Weights of a small GPT-style language model, trained from scratch on English Wikipedia.
Architecture: LayerNorm before each block, biases, tied embeddings, normalized queries and keys, capped logits.
Training: a variant of Muon for these matrices, 807M tokens, 7483 steps.
MLP neurons of a small language model. Each row is named by its layer, matrix (down: output weights) and neuron, and shows model dimensions 208-335. Each number is 500 + 25 x the weight over its row's rms, rounded and kept within 0 to 999. Numbers have three digits each.
A block is one neuron, or neurons of one layer that tend to fire together. After each block is what it responds to, as a language model described it from the Wikipedia text at the highest values.

L5.down434:501523483532566444499474507504501492502469519498483553501508511513521471496507447509446441538512484479512502504489517506507478562451543534511504534518478522528495488506492495524518496487534555487445523475523528504508526464499514496487493500519476538485509445480508523483501476520466486515505566551485481496466538513495490507494505463532426500500551513499500514498467523488506490528503
L5.down659:489493509469447504471520488525507479504553484475490498516485491479506495494521475474515538529524536471511503533447534481525529534505502547488496484507476496506524481492494505525449538472486447503494472479488484494509463479511510473544509498496491519532526524508516554525490487515478446492483520501488505510428495495512518493540516478473484546475505507512528489445531499500505490524480
L5.down717:486507490479537495490475492471484510450505504504447539557468522458541514522495507460457520463480508499522525508509443453497510474542508511532510539462521514492506508492544500496503506539518517477484501501532526515537517540461482517487498466482503489533487453488491486531513503451486506510497512507408479495509543470521510479486492495491497524542557484513488494470480470503505506500485
L5.down892:506505507504519514525511498462516489480546475473474542530483490518503511528503517517484519542492546451501503496540472483485494492491451513518474476507459491520483491508477432515478500527429505478545459530498497510479532475473508506459461456534518505539476450458503496523489506509537527530443480501538547479515510475505493469487493523489499500497472481506523508522493447507507485496487
L5.down895:519494507459505451493443530496487506498483556515479445527489502479505497516496494482478493549484482479511499510514472524504493527492458528503489551489513507479508492511528476518453514478448513495432505484522500528470514505484439493506524494514518555557488461535486440512528530459497484494509496488441489467554516492493483517476565438517497491537540498516487524536492464469495512533500
L5.down1147:517503476472495489509515489527519469531527492479445523504508492495463467492471478474511445524489524500530471533497504532485487530464484528448498456524489509506454486496466506491491529502499498486478509482477481508508481542453505500522485530478446475464524521495485460484514508514577491522475474489496531485503517449513459500477495483508495471513501501512513494531468480440531525523490
L5.down1270:550501459454504515458495505524488507491478517507502474561482532456511482521528514472464502482503507502470526507493453482526519467497466480509471509512506528488495477491467449551505466539496528482500504468547511518518515511483510578516503505479541495495496476504461483496524467500515499461520518455502539504562501490536509475435531467510443520553494478464434531503451518497496522516487
L5.down2147:544497503481475481451480532461482525486487517509456483516466549448496505520510499442497498562501515465508488525463458491470513517479516515519533423486502474531484478510509480501512481521533500527557491503452521523485465495489465490491468493501522526512450534511491468525534519539483509548510516501483508504528516488470526472439517486491456497506507476474525512475523481503489487501470
Description: The tokens in and as, whether a standalone preposition (in 1967, in order to, In July) or a word start (invested, induce, asado).

L2.down31:510491480490502503503490514491513467504509520448514523498494510479495519514514456493508506475497558466508460467466490508532510489458522462510471488484515475471529517494468496571504536468488494514487508493475488504478547491502484515498495458530530514518533463484495506507501511515523478486491562512555493495487542491489466527452509521499474516472529518512480507475536522519486493521514
L2.down254:458531540472493497507472493479469456494491529490545460494501493505505536496527474483504495443508515528552506505481480497465481526464542512481506492507490565435508462484481513508491509460552517520487463464506503500486519472471538500455465477481477520485496470467549504455491474506495494488493573517510491476501510553465508496524488505496501475508494463510455475495480465541508465473509
L2.down1072:499512479501510481514502527499491512557516514491498466522521480522475482487493507501534541451493501476475561498508526491494520535467538457497486510471430512498482499470507540530499503482540514497496445508499495518489541498479460468516508486528497483504525490448503493516496533522499494523481499497523473475465502506548477487517505457513486486456492527518538483519476497491513454458483
L2.down1304:484487486502457463496485488493503470504531464485520483487495467496498531498547493506460524495499519543502507527490552505511471536473507484451502499510504492510528467469496531515521538528551490504489497496478511504504546468487518507486478480504533522539483479497512489511502516463475508481489540510497555447458521506475528482508509493485483470515471492538528508502484522491483454510544
Description: Final word pieces that finish an adjective or participle, such as -ious, -tic, -ive, -ated, -able, in precious, dichromatic, competitive.

L3.down427:502537500488435542509451504488571537507483481501504481493501443515512478538454511502492526451523500500498476488527494521489473527473479498514515520522460456524509549484486496469464507482511511515488524526447520484473485526487488459505498501526522524501471489475489492500501488542489468533479508510555470480514516505530502504489512467495470502500487505547496513512520504512495524491510
L3.down759:500493474506510513485506481454500476487521528501519496485515536495495479506507427488443485499489502493505541507508495516500464490507461503518470461456499519467478499534526464519520490488537478490502497503522507486551518469504517519497528506449439503493520533502526455477520525515495517485491470510475479529524457473553509516508530534495440500515524511462469487479505530514519494480526
Description: Main verbs right after their subject pronoun, name, relative "who/that", or infinitive "to", such as wrote, took, composed, gain.

L2.down511:506504525461534527534509492488482504527501445510457507540528531519493503464507487489494490499484519532540519520525514477471501438500527496456487456491514521495488466484488471481473460476520488546517498473508512500488479485496497530459512465512546507460496483487530479500525519506514515500478514509446535521464563499532472458532436478503509483426460517479503507510498511495546519477494
L2.down1707:473554570431538500512506492517502512530472459467508514505488545448516484515494499512506475448468477495539500509551528474516511525538467463459485434482483487453541522490480483487480513521495516496500512491485556490493490489456509545508476510493491506511468491527484443459509484498540510530457507484479493469573513531516456461509468508515502502502517471503535503529485528508558479523541
L2.down2002:468525513475486470502467493529501509465479503508512526506541526482491558511548472572501466494510507513514485523560506523516469465511551489462491484490504540490478511490479489513493499532500486518494484481493550523471505472490502526435481463502528504529441467493501485524511493454542481526477514524519471511489523486495498510526516513515522487516463460513470491563511507451527487500472
L2.down2184:514529503518523463512493524493459547496486529489511516524505502511529519507490486525475487477532507527508548476497476560493483558519484500499488508515543529482468509507517471522473541528545451489494516512495471492508480514500541476470448460523516531512540570514493484534460461491509499472516492480486490524542542508481521515513490504520532520519499498536512492509471475474491480482495
Description: Prepositions opening place or date phrases after a named place or event, mainly in, also during, and the word following them: "Atlanta in 1996", "in the 1991 draft", "in New York".

L2.down213:551483497507507462484497480519497519541463473492501503517539506501478465477482527547491503491461491494488494495539491478484485478501489502549473461474478464442519527481519483514506525539482489562494454505515498528492568510500487476504475508494508489489533512484503495464492495497487506507466520533501460479481542488511489471461489503528503511500504487461503480530501469489507532516470
L2.down224:504511526496513509513539485516478513481506480495499545488502466456521490487488529508436527516511491484492482492469518493488468553508532510471478476548549522520508516471446478517543484512519543493503475452496510542473450537504522506508485515507527502473508444517517509500497474511536458492513522466510418468508492502523530481487477491533524470480502514466459536506479475459528468551508
L2.down699:543511504507505524500510540489513547494444544500517440469509470447543474510478564530520511523481481449497458464507479512487448493482496507518494475536438474506490535495518492547500477477518504500509514489476508469527547528475534522495512479513489525462538533456486524449501500475510523517485455503499515488535538496527501511454498492521491494482540528504412507524554528492548521480478
L2.down2105:519524497551518494509482502509483510513444508508505531502479531486508481505490468525477509532511493500523471524472520522558483527447517521503531454497535496523496523522503500480517506487532498527515536505507518520500524507537501467486469481497483457528513490484534482515522480459521471483483475530459469491513493470500512512520517518496497495476499520515502526460519504517491488489474
Description: Main verb stem or ending in a verb phrase, mostly base forms after to, modals or not, e.g. protect, specify, have.

L3.down1379:484469535508520509481547514467520509524520506557500528491480478520511488515485551501516507483493458516502494480482473489522464524527482500504506529484522532470498455451462451508471522523533504524477474544491503530511513477532468483492519455513523503465469483488502543462481496516507475534505501480481473473527476518474515497509464499459488505509486494476488477494495509478541508508457
L3.down1747:509514498493504505497560540536524486514480489528515524536503525436529518481510497468507496514481506567516484480522519490490539505522478519528518480504478471482496511513490505468481474549522537526508483495496502493460538460470513477513521481463523515537473507546467493504490523514486507489455486476468496458529508587462458483464475464500445465465497492518525539527531524521527508523517
Description: Prepositions and colons right before a place name, mostly "in" after a building, school, or person, as in "high school located in", "house at", "Place of birth:".

L5.down185:469491530491520506450476508463504539486519511491475424498528518533492503527493522488516480500515492519453494495508499487510514517516464527526547548468484558480492456496554502558542489538527454446519510486469460523504490472514503464514490473466476538489490488486529489472464503538518486492495520569477470508494482488506522506512524529519439515464529504449521508463497523501497514464508
L5.down520:560527480475506482453515445473534544484487498556496509526490532522481530503515500533518486514483456510522516496447497497484540469493464516522467474534501493545476534565485513539489501493501505494510474519499498500462492521507481477459491500475488532511484512504449469526496501500495511517534472464484473515500542492546517475477506513536518467515530490547523496467546495484504505495484
L5.down1025:498507468532485530532502490498534491472505526487511505490532517559529514476451482492465466459467502505519514473491468504502510476515511501525495520497441508532505518530479451508506494497476470493486536560510519486546461481477562489492537499431529508483476496541489467477534505481507483560485519518516559545449490498548494504487495496499489485468514503542528428496481504487480482493463
L5.down1326:496482492473496466490527498531489500477496513463475476488526498426469489502479482469465520517476491494487500545507477527536469448491508498517515497503519471497510497475528464494501483511466500507501504487475557490496497530502521488496579539534539512500471539508497501538470473492521501488516527526498471472504511474490506517478523497559449473467506511530466520490529509477509539515481
L5.down1444:495508495460493480510460549481501535544471524475521486470532551432518510496495466491519502491476464522500513510508494468567464470509526510509530489506527505522500470435493550464516490509501506476472493503497492501506494472509488506488563501477492477519491489497498468486455508501496462511465519533501482514444509525487493528513486552522508460512516519499524490512525521522463523482513
L5.down1492:520531467516470461469463487487524505499485496533524472489488474382511491516518465503475519533470512404493486523523479539494453524489523513491477443493489473508512516555481520524535507504495464463473469517506515528477505520505518487495516525545487495516553537499510479503549503521538515502506503514531493478493485533519516470521505517519520469480482532550488491500489464489494535487476
L5.down1894:477481454498455506499470521491529507497469500475540496482474513481483526438532468500491490536479494472494491522487451496556475536507496494529475478520482511529515490506436474453521515552452513490453495484516490526558546526455542553523472487506485497482515489479503479497512504476520534464481526515498530503566512486537531494481512521461504538515459447496473507481515495529527534511466
L5.down1969:535512492499508556511551502451505546507517463501491519530510496524471466516468511449528504511517498544511469514492498481469480498521504511529500480488501480518491549495494469481565514484486518513502478534466483465490518489509495494505524516538493489486501551504538477475507509460528514507530491461540474461464511491483529473527526511512483502505531500518468527534512504494475508538449
Description: Main verb or its inflection ending right after the subject in narrative prose, often intransitive and followed by a preposition: arrived, lost, retired, respond-s.

L2.down221:479516538498537479476478520490494504482461542524508506485556470391562479503548538477535501510480498494482512502518485491459431529489459478543498542529525525419565500558510497504459491474537509507474504495531514497491446525489485480499490497501500514535491490519538461507560499508507508500459504523486507514501553473490527513468484505498510501499527476466486481521507483497475476496479
L2.down354:503487503490518506485475501519475539503458505458484501541516528474472500510500482481490470470505529481496480525511492497472507488508461468533447511524534481514525515535491497542484536514494470491477528513506548464521480469527502519499534522495541481486500523529497458472487524494514489484465519517487512496528525517525452535498511465515497460502524487496504532442501503457526521521467
L2.down662:478502514515520519499462484511510539493520500440507415516468511493470484438490471494475478507516550479496527483490520517512516496510506502504475478492482481526468549475520501524515480534464468530480464523504502528521551496505510456445484459455520525539516526508477536499484515478516483565510511510501561492506520473541509497511469501507484505476525479484498535475523557500459477515495
L2.down1288:493494564451505466515473517489518511468496507488501501463441511507522520508463506514442489516469503493474512478511482507521524472487487532551518571537549453525512498499540509524474528555498531462510519483481538507490480496482446525503543476509534506503486514505501497514495543544499517511500558470480503496507532509495482520490521485503478442507517497553474557481504522511488484497424
Description: The words in and as (sometimes into), often capitalized at sentence start before dates or phrases: In March 2017, as well as, in force.

L3.down895:506520459506468520488476512490517476483490489501540476505486529477475512486549459440515506491492458500496524482483478477493463494500466515515505482500505524490474492555497445479529501476546516536501494485547550499481484467441476505505505490467503527514511498452518480509462492496469533530466524522462530505574488513502521513442546495517455513539524479481465496483513512518459485497533
L3.down2299:469502477518482501517501491493516457496514485465528522520527497471500516491496524521481510473522531531476473455476455543503495525497478520483521486492510559529510490516474478487500515475518510541502508485518509508464501461441484496467437490433471542510523522482535502501460455449503509524504525510466534508512457485461489510501509468480469501533529521485531495493467491459493493483508
Description: Last subword piece that completes a word, especially the second half of hyphenated modifiers (high-speed, BNP-led, yellowish-brown) and split words like unspecified, Distinguished.

L3.down964:510499463487502461504524516552483487544563459520502434529459479496494497502491584491507487491464499488506505508511528469485465489475506502524522509479470505539516496522496480483459497511474506477520437537504469499501515522469553460547495464456525508535511534469522566463491503500494481509516493499480485515485497507489515507515501476515473476469516494492510481447496485484505522456538
L3.down1746:490504517460464500516526487526483553505471510494486477480481463494524538494533504492504523515474476501467519542493507489526522520482509502523480512478501560517501494528484459485512530494503503503507558460531528512480455530536435530548492541521546471549487500492486523489527515504470518539488472488536484507480519518542510551469452474504521490495473530503477458457517478491510464491514
Description: Short word-internal pieces, mostly consonant+i like si, di, mi, li, splitting longer words or foreign names in tables and headings, e.g. Po-si-tion, Bon-di, Part-i-cularly.

L3.down1738:540534502498552515519475503507508532508528490418547517493500500481518500542461502535507468513477542489474500519526503493496508491486532472518484524467502520434563515462471500490490509491504504521530474497493511517504505508529530510483484511540533448524511521465465493518473485485500502457516485504465508494490544471496490487461452515519510530491491488479515513536497435507493491495489
L3.down2005:525523505488496508541533490533542511507512513485508520517501478562525474539487489563495544512472468499508504466542510476501501524490505492470486490514479494500519529533482515489501539434520464511526466518495512543534501457504534473481507509548505444522505482489455487545479463473494516509481490515506483485511505499553467451467500474510487514474501481497467484476512477532514493489494
Description: Function words right before a main verb, like infinitival to, modals, and not, as in first organization to air, would be, did not mix.

L5.down146:550472483507484508508507457494487507492518500531497480530532485510536504474496495490482490516504520519447483488502528498511515555482512479473517480474533501514527439520468500516543484478509498500478488503489468464456523508507550481517465506482507516475496509515533514517506473462482509473491506503488468504515502504475492535522450491497487522464497527464485518449478490519510513511507
L5.down741:469490511505528515493482511524488472451512445499502529523479544505511527543539500506521492495490508516506498487522528508489456548490541521521481520495481495520517515524506478483495500476520472553509493506508427492502499517458508473517514549533491449466477566474503462451531487491489528499505510521553506507543522489548501505530463513495490523482502466495481537483470495488474512563529
L5.down1241:472517439558451513514474523477459471471494465547504541464493529511502489511495486481494508499501526531487469462512536483487490492470475453465497468529482510543480426551450490529509491528548465519513482491514503537508493513546522512492474461528481509512474483530505530500519491507521493467527476522499495457575521487488501496497541478482464507490491484519506510467522524516459507467516
L5.down1650:529505507530486503477480485519524513498532498492493543504497476541476468486464498512470470497542505522562431514504558516509473531510500454471420512524494486474466523510506537504527509521496489495536498522519507476487515501529495538488533501491512514486515510454508483474516509493466485507508514505531508520553522503497489485516476475474511519507502479498508514501500519527482526505494
L5.down1792:499525507497475513517512498494532544493476489461518497513483495502465509499511510504522469509528499499571534475512520472457499504482508497517450436508527451526492460513526437504486488501535486466526462517526511482512508521480531468462491493481497499470486492493457442526484505522469513493485508511423469523596528541487459475499505445493528495518447491513528544513502501498490518505470
L5.down2021:462483463482463476495475469493486547555502511498521483481524501455478510500499479505534537515495519494499494525493521518508460518471465461481474483487479494510468491577496481487488531481485513472502541486551481513548509479468487496496459504519505496497501498504513516508506496459490534529504524482503532504466483494455535475516462525477539511490498471511474527514494489512499524475505
L5.down2241:499536489526512475509524506485485479503463483566513485506505513501494476497511494463483484495434510520489505551457559521496534462464519481483479537511485510534488468508474497489487484519528507502508506452496522540493516464507502516529496514518463520480507471537532501504514462520495460456481516467475492509592496549537531461484504530546489530506501503480545534517522507525512485503488
L5.down2296:478495576506520502513521498483506483515511472475494511502514487525487486534530485514567520487479522510454459507488463528477488487486490527481483472528518514512500487545453435515478495528456518546515518512495521508493479487529482463507535502501512456519457500484485509504520532525536492498506520462463478487535484489488485550512474508467490485492455484508490505494521514525510556511503
Description: Prepositions, mostly in, also on and of, that follow a noun and place it in a region, taxon, group or medium, e.g. station in West Bengal, molluscs in the family, released on DVD.

L5.down583:549456524513510517480508525490446473537425498547506510507484505479507485528498535515568456508480504497535504438536488508540483519505514520555533440496537531474512490495487477465491517506510489520531501535494490498524473487468460475506505476513481499494496499475535487489489457510526501449479531519468515544519520472498487500489560518488455546457499507509504547503486524477485519484470
L5.down826:506501498513511528482544495494524524500491481467492498454458496434486505512479506522528468479519493511507519448529490495492496540493513496529497487496488460484516498494445477513484531507515469518542526506503469519489506503479539516479453461495519488502531471448490482493485480505412496468488491517480554481487510462532515472484488553496463515506498478466515512504497451489490493510485
L5.down1448:520467503474472516505476515482424527496507497467504452468495521499516548488503477492511479544506490473455477523460454520495520532519528504459505465490520522490505471491497537514534502509501480542503508529500494473532471512548483498480504519522512459500520517506528489500515493488452474500523466477551499477437504443513502507453518524465469490467522501483471495554509490485484479502536
L5.down1478:512476494502520486479482522514563470546476490485501526535541492486474524494512447551507483499487542519519467543477479523514527474546473481482504490480483540503495519516571493563502471502501516473547525509527487490475517466489522508526478517466543492524547483537528458540514498496469505531475497515482523473540500504479452506513452463506486474506499512509472485531521457497523529480505
L5.down1532:489489482455535506506487507443488503525493522471525523528553494465479448510515506529548479479520484494505491499546474477550522491521466451505518479522512526470537505476513514483525518501465497513527519478488509492515511474524520471493463507496460520524523466531488499515466511500503484496517463521490501511465503523473510531459492443463514521503507478494497524485503469513490476526481
L5.down1843:490504466484499491501515441527510520514472472504515530482509542480480529537482546531509479505477480525544522496512502496506491515509482521498501482471457517464509431512544451501507478502474506500528500503558509536510531547557468474467483509493513553509482472497488484473483509523495486497502470506502459519537539480530515531461466494478523524508534491505456492472542520506537544499493
L5.down1992:488456525488498500511463514524493500525516520556513509494549556561495506511444475508531498528506561485507501492519517537559512520496516511437519469460513527510523472470469493508486499497509541541505499503499498477508494463531504526498500506492532532485531538465509532527468490473547505481490505513507477477488489521506545521493513461480544516506508512455525537491522477478494487470504
L5.down2072:469509512505540552458496520485518515505494509514486512566553519415499524515500513504486514497465467505506511556547567544497510441492479514515508516502515491502514467500498494538538448467445469497487507528512458519524461468454540531494526475523513518524515474518471505515497520491485463484509471540496501533542531504532514508463462517496501482490533508523481493501482487489523528539535
Description: Function words that must be followed by a bare verb, like "to" after hope, attempt, decision, or "be" after can, plus modals and auxiliaries.

L2.down389:529518509511572471500494489504533548517496495501505475492522513510510500516504484520518489469520524476484501512535508500478504538480521507462503481473469511529501509482498534541476518499497519452452495497510492516480513490493496470462525487518507524496504519507512476488494498467489442492510425521480521468505472472485497508498505515501491508465460474511498493518506539430506477486513
L2.down890:510479531462526544509484490520501527547486491522497515521534531509473474468525531486526488494539491527507520516484461471494494507520500504541508479488522478456518501526501494534460536460493511512519535477539508472507488473475524507479530511494525470520469475502490490496491526490501510445527479503476511508503506522491496494481509509481550493485501515459525483482466516493506490483513
L2.down1350:495523508510524519517490531499484485540487537460507533511545523495545510522539520508515491506552494526508523491508524430534511509474498477481536446484509471510480498468487498513482532482456523484502505512497478489487521496493488540500490525533521521507453469519486509504518482516475455523485489482476516516508538533462533498514457535496479488539502471511522483513535542517492510489534
L2.down2083:512520513513490526480491448484521567505536526503487513499499497542466524528532503518492483511531508516519519495460489454519468511551500516472529482471500501471464488486513525501492522492497500481526496506518515487490525540509494519478477506490492502509459476457454519503478534476477486456475458468498491497563507480520515470501516507454517497473529539503537521519473490506517494509530
Description: Prepositions, mostly of, that follow a relational noun or participle and introduce its object, as in part of, member of, stake in, related to.

L5.down44:525522515490484491492505463507523442500502463540507521502496501513506500558522505479475485510523523458460480551508504529503525521532497514544494519448505476522468495497536471465514519489507484516516481494524500467474511475561501494480468525475533515472494504464499462524516484516512483533537508547487450532498472513523506474535510486511450515532468498461500490496493479488475509510484
L5.down55:493511516485501492512484495491471508514496489476549475510520480495480528529501478455541524531502542474533489503492495477486483479493518496493500498450530493455529459507499480460495534500505500477498499506461489516499481528529474479526491508495482502455483497520556492486529463498481493532493500508519513514458510482492544477520529472485484528492501513495465493501486514491461511525490
L5.down222:495460532531496550502537509548455524487497533495522524533511484515509475532472451540499462517486505474533509534485513513501485511481503548488463518554479516530517498506512532487462512490459499483530527547547473544491462427494500447496511551469499544519484501500488507493578480506442502496547545475515467527447500487479526513518507490519493525498536458479547466492546492520502517504492
L5.down743:468503504497487530496493544504511512544544455473518508514502463508520474520546494474480539509484483483503516539442479495510471489493508495472491521510505532497495491511473496487467472495477496530513509445561430500462523473521455484482485551512497464500538467501452482515538498515513482550488513436558505503497546517518515499515453485450515489492492515534478498459474523535490485503475
L5.down761:476538492495489522460491467517490481527508530461506546502519515549520503528489510497525502494494492496468453516473508514496493516541500469440498517478510524479524460515530507507493479514512516486499477508468498461449496500513489498487481535490514519497529503512539514507467483506533460491499502504493477469470529544545517513478527498522493533507468463565470534478450516534535493512472
L5.down1391:485486524485472486528521530477501508514473482521437489512506521530513541537480473459513509508504505470481490513465507524534506517506482476470501504476461476498524520531499442498476515506506516496511513526450511525484496473502521499504434523519448476524502483550487506515471500496538525487498489527537478522506557494486517483535493510540498520504498542566475560493497525489473469512469
L5.down1826:508491480475523541491481481526487518481545505482537483533481499544490486473525516502497496474453489490491501511512502531525494522477487538517517458511494516462571473474499536526483496477485517500502499480540501494485500534467469455487503486472509511502510519531493484525518482505477500528518509507475461511498512486497524491493496505469512496496524440490481443525492534518541499490501
L5.down2252:492485470523526512499476536507531517462494493478511509482511532525539471540507546467512500548524507459520492512534464515532491517480492510530475510496497545506491500527483498535556547515558531489539505527456484502487535474495485527545519505461480536505487530470481549504483540482482513508503508538488525500505486514432552494498495519524485450486493492468513481473507494460526505498479
Description: Word-piece tokens inside longer words, often the start of a compound's second part or a surname, like kind-li-er, view-fin-der, Feld-b-lum.

L3.down1266:488510460446484485470446519497493488446469511513498498516506528488472519513496471469443512490468493466502544503490485475490537504536446521525493530493548530521517509516500502471481513521508504497502512495524488479484472510490467519528533500508546537534488451526501450506523500504524497488501528504475490510541514477532466544498534473511508472531547497523462506505506503507496525551506
L3.down1332:484483525468508505547486479473515539471477518498554499531484498454468495508528515496502510547500467477512491490490465537485480499501454485512514472517561497514527479487474483490513551496507519531478496519502524527486564460512461496481491490489505529529500463501508449499522545510493495491501517481475518455559497489506528483479511504524461435511471492505461546518518490498493498517507
Description: The preposition in introducing a place or date after a verb or noun, as in arrived in Dublin, living in Viareggio, in 1902; sometimes of, into, from.

L3.down425:461528483471474448476475506516453521500496465483499483486508546562484520476538527493542477478505532493505545457490485469499475505477504522458502455507499467493486493560450479475470498525559479529508529501454508439492475530539505541519509519508485507496524485492546471520495512483556478515482515522503482511530472547508494519514480498500448507518459496485513503480491478498533477499528
L3.down464:526480527555508520494535474490501545478483473483527495496525498553489523470491504486521552497536499532483489512488484484452517526494473506500508495470480465483489507508454486514510512482462510520516513506522520506448516535485488521546537495540497509506482477515516505473458447491551476468479518511479490505491514534485507478466500510486496520506444495475473478528497486534535490554505
Description: Prepositions like at, in, of, on, by, from that introduce a place, institution, date or age in biographical and encyclopedic sentences ("died at", "degree from", "coach of").

L5.down61:534467536493507477477496542482518519506492497526523552499528479536532521487494553488448523520534521496536508507493469458473552500494517527548510512489504472509514512502483514482524500463479492491526539500439494463522530515516475533499498494507502506511474461493524499527492481512516491481514495486559479472518496471473504489517514512513494491511547481525484474532466530461511519515515
L5.down120:534494534485487508511496510477542502507490490480517554500501472515526465520514489491476542546501506501491476512502481475481481480527524530499581465516531484511507518534481470515507523476476537509498511477512453480504519497492513509476513495484495515480507486515513555489494531511493524476493529484500462492609507541486518476485480497510486474523499475516503508537472486493518535520554
L5.down384:505511501502520449478482472496474504482486519471523526490495444426511479475480467508508503490514506460466464497523525499456501487518484464499533468528523504493505501524438470532518487522537490492526530493517512503470524491532498505507495516568493511521490483504490486502516513478506493482508500519465494490582544515485522498484474546511491507511467463518495504554518534535518515475498
L5.down823:512478511540534485503507482488514502509490520478520499526465513561518538550473470504499448541571501481503529523543502465510497529488509512505490469501484508548460457532454522496515496503529510545515539526507469464525484523502497490535482505436473484509514511495470517505481458456496462487512460509506458523483456526519535506537502507496507500480482533477523507472485539525436528466504
L5.down953:493521495465518465498491528504469527481541519509503504492537494464540513476479501522521497477501517464495449496474473498489461503501531545483519510491466494475510518516499463482569530495467481510510552494527483475480511506515482537481532500486517473478465494530507558481471466509528542508490440531559468532625504492503469485479471530489491485533511501499493514542468541463515511497506
L5.down1586:491511519511536502490513513483516472471521552495487556560542504513459497524528497500538515525518427509456526483519505517551482484496455527497496498512544514580514508478489495550477514545480520481494473476516489493499517503462458466461528505514533528530513514482527545532505491533491502528509485451483466503536484492498481512538460500466492487503482465506476481544500514480520496491527
L5.down1837:469491522503526496483539523495517504496481457508501481490507528532465493464474501485491530520480533473467501511517459488500526488471542526490536502539485508486444498527447530487471533508480521495548503505451503504482442497540521503476445486501510468486474521465483466491492448455507473468519478504504486499602476486505526524474498536565482499494519498486501488462483522498490496508498
L5.down2299:520513520490483508462544493541553476475483546532492517536474492518498496514514517528514516534468481522473475495510486522498475496507495478499536533516483482477518469501494536498511530463494529471504504483481517502447535514526488518527470491502467451526509450507506472480524543503486482500439510477491471475548458519485503477503501499504503490535551478504487485528509509501494509488504
Description: Prepositions, verbs or separators just before a named entity is introduced, such as "called", "of", "at", "joined", and table pipes before team names.

L2.down97:524574475462520523467499545504478527507537492495533500518482508463506516532546492548561487514500504518480516503515512477483527501504545524541515481507516503468510530475529536506513522515511465516511486518532479498508481493486497504500500513502507473520544517488513483487459511500476511487487493485486492470476523485499510500503506532480469534488509480522500478544464437478464503515515
L2.down705:487496518490491463507512488492507457450475482503497505500533492499542482509468549528523509495516491481503493535489502502462516530456481530530482521519486514486527494503480519493510462504487519515518536502503526462474531487483491517504455513500487554479482452427513465445458479507530552490510503526469513476541505502517519509486506497459508509499515504463533514490483468514504520535438
L2.down825:534510499485515521478501508535485512507485501457534515502467474465549511509471525514524441495476547496521504503505505522477529481482489508498488523504488489438515524505496510512492503512512519508494505495491450483523504537464534538490475485555541468510544525453495468526517473489484473473485518499535495487479480494501498471482500493521508531513504534503542515508482503451521440499465
L2.down1752:542522514435539521519508580488484477550533501530532514542505509454465481503502500557511482496466465504496523489491511480503507491495528488489479467479484467468535478496475453483504499503547486499513489525502496495524498548483501510482453495517526508496549525470477447544477544489488498488530516498503511474493507476494458483499483501489428538490496494502488514519469489499502467496508
Description: The word to right before a verb after tried, attempt, managed or designed, plus modals such as would, must, could, and name pieces like To-unkara.

L5.down196:512477500508444518472500498450505478530463502451524541458485484533505488505514492508523505507495469520513544482502506512440495514518510439520486455481490492539487532479449477496521491501562501485469528471494522471497496515466524516468538466481540483523540478512516485507551531459528483481502506510487483514535557528487516468489542505455503518515558506514462520540490496456460508486508
L5.down480:498462511517503522502479554478492521539472497498487504513542541452520503503504503513499546530462531527489476545479468478535447500531470498516515487470519478494460505475506458451516523522494480457541528520524511471503519493462546514502513491506537495509484549472508485521478498512477534488478468521471453548477512506521494482540521508539496460486473496489506454490501469482522537486526
L5.down513:481531496494500471508532473450514468484495511486489458461512486478426504514540534535525489526458508485484479492482471532469507501469455491509494455447484432472510495513494449557548511493525503502522504512467532529498544479499540518502503542485545487541476487489508529502525475519487489483500501494489487524541505509540486488468493477532496540556449464497483498517493496458497485481451
L5.down624:472489480463450470490468515498486463480465547530507480514495505533526502515473500471527481505501426512479482494491532513496544522466476498531509488476474488514466482476433480551530501509543505504523491492480536507499536491489504542494500474552501464506509457460465469491517518483534491487491498529515534515503521486495507506493513497475480487530483499517534498496530536531483484501493
L5.down688:488509471514477470493554501503552480484508479500490511457479491528527567494483488493555480506503461480526542569512482511518517531484527511524447461529500480501521470493524502488505439530480492477495472505502540501468496531550485536505511541465496521493500513471485467507519526472531520533518517483514501492501482493466509522461500533475448479529513502496452512453523550506538487489489
L5.down884:503450498494502483479496519479506503440508516490542492499573482479458490538460542529487506505464494512480480512514540526488494485477495492471531474464494487502539519494518485525502515554511524484507518450438496497467471499539495508531467532494531469477464529506508486512478501543515517493480494473473504540494495510540474490466484487540504464479516487467515506510445511483484478471509
L5.down1206:508499488415474481517518503435495495502499540481511494486529498486498525485526444508479494488479521513468464523481487472499492441491511498509508470473526509524494531462487523476527521518539487463488495505480546491494476487493490489508497513502520492484494498473503489488496481501541512510513492505516485496479490520484499484504491501491549514502528553480484482514519490493534512516519
L5.down1542:497548491490473475444488491483494511515519546509497469513492535520495534455521495485533463482559485483549541506510496478470495499495494537489496466458509535512494557500490487481472474493494524521500519478519538502514518513534480521482472509482536456539479517540513525470511555459519465517495492535466482486474500500501525475492513519456500520526477488511459490503543524512490465501500
Description: Final word pieces that complete an adjective before a noun or suffix, e.g. progress-ive, verit-able, expens-ive, local-ized; sometimes whole adjectives like new, accepted, complete, other.

L2.down87:519435519541518529473500484475497539453451500497552530497506523517498479522502515473538540528515501527522526476460492482516462505542488505497494486506509498473522482549475494499463494491524510482470488505484511466460528460550479509523452483569485523536495505496492474487521510527501507552493489506510471505466521502538483534532513517532527474493508501524497546487474471528483454513489
L2.down400:531480536520487499473541462470504525525472488499525478477483462537500522504487512475498522514464483471528529555499485481472510529505518520523461519477522505520512518504525469483527527481447481506450529465526494481498487482525529484511482442508519499553467499478530470463467498540488487542474477527539489527483478505491547557495488486508510488487509463481508517477467460505475432460478
L2.down572:487495482492489535465478524455510547466512521520501550530497509505497553533501482491557521522476504487544491468475463466496510502462496491491494492511501483522515515454499459540498519487516466498462494505474508534500522509529515538475458468510512495501487479530512491516537528513485496521475478513481499454541506477505516465487546495592508510502524504513479449513513470483511459529524
L2.down651:570493511554505488493508473480506522473479497501482525540503473479492540476517455532476543480450461475497543524495502475492499528527501489477481500545501519523482509505531481486502469484487498474472535529526495494497536437512515483492463494514493470553450527478473506478457439527495484549449507471505512480489516476529522505531502507477504500520482456480492507513500500506454452474489
Description: Short word-piece tokens ending in "i" (bi, Li, Vi, Hi, ci) that begin or split a word or name, as in bi-d, Li-ke, Hi-bernian.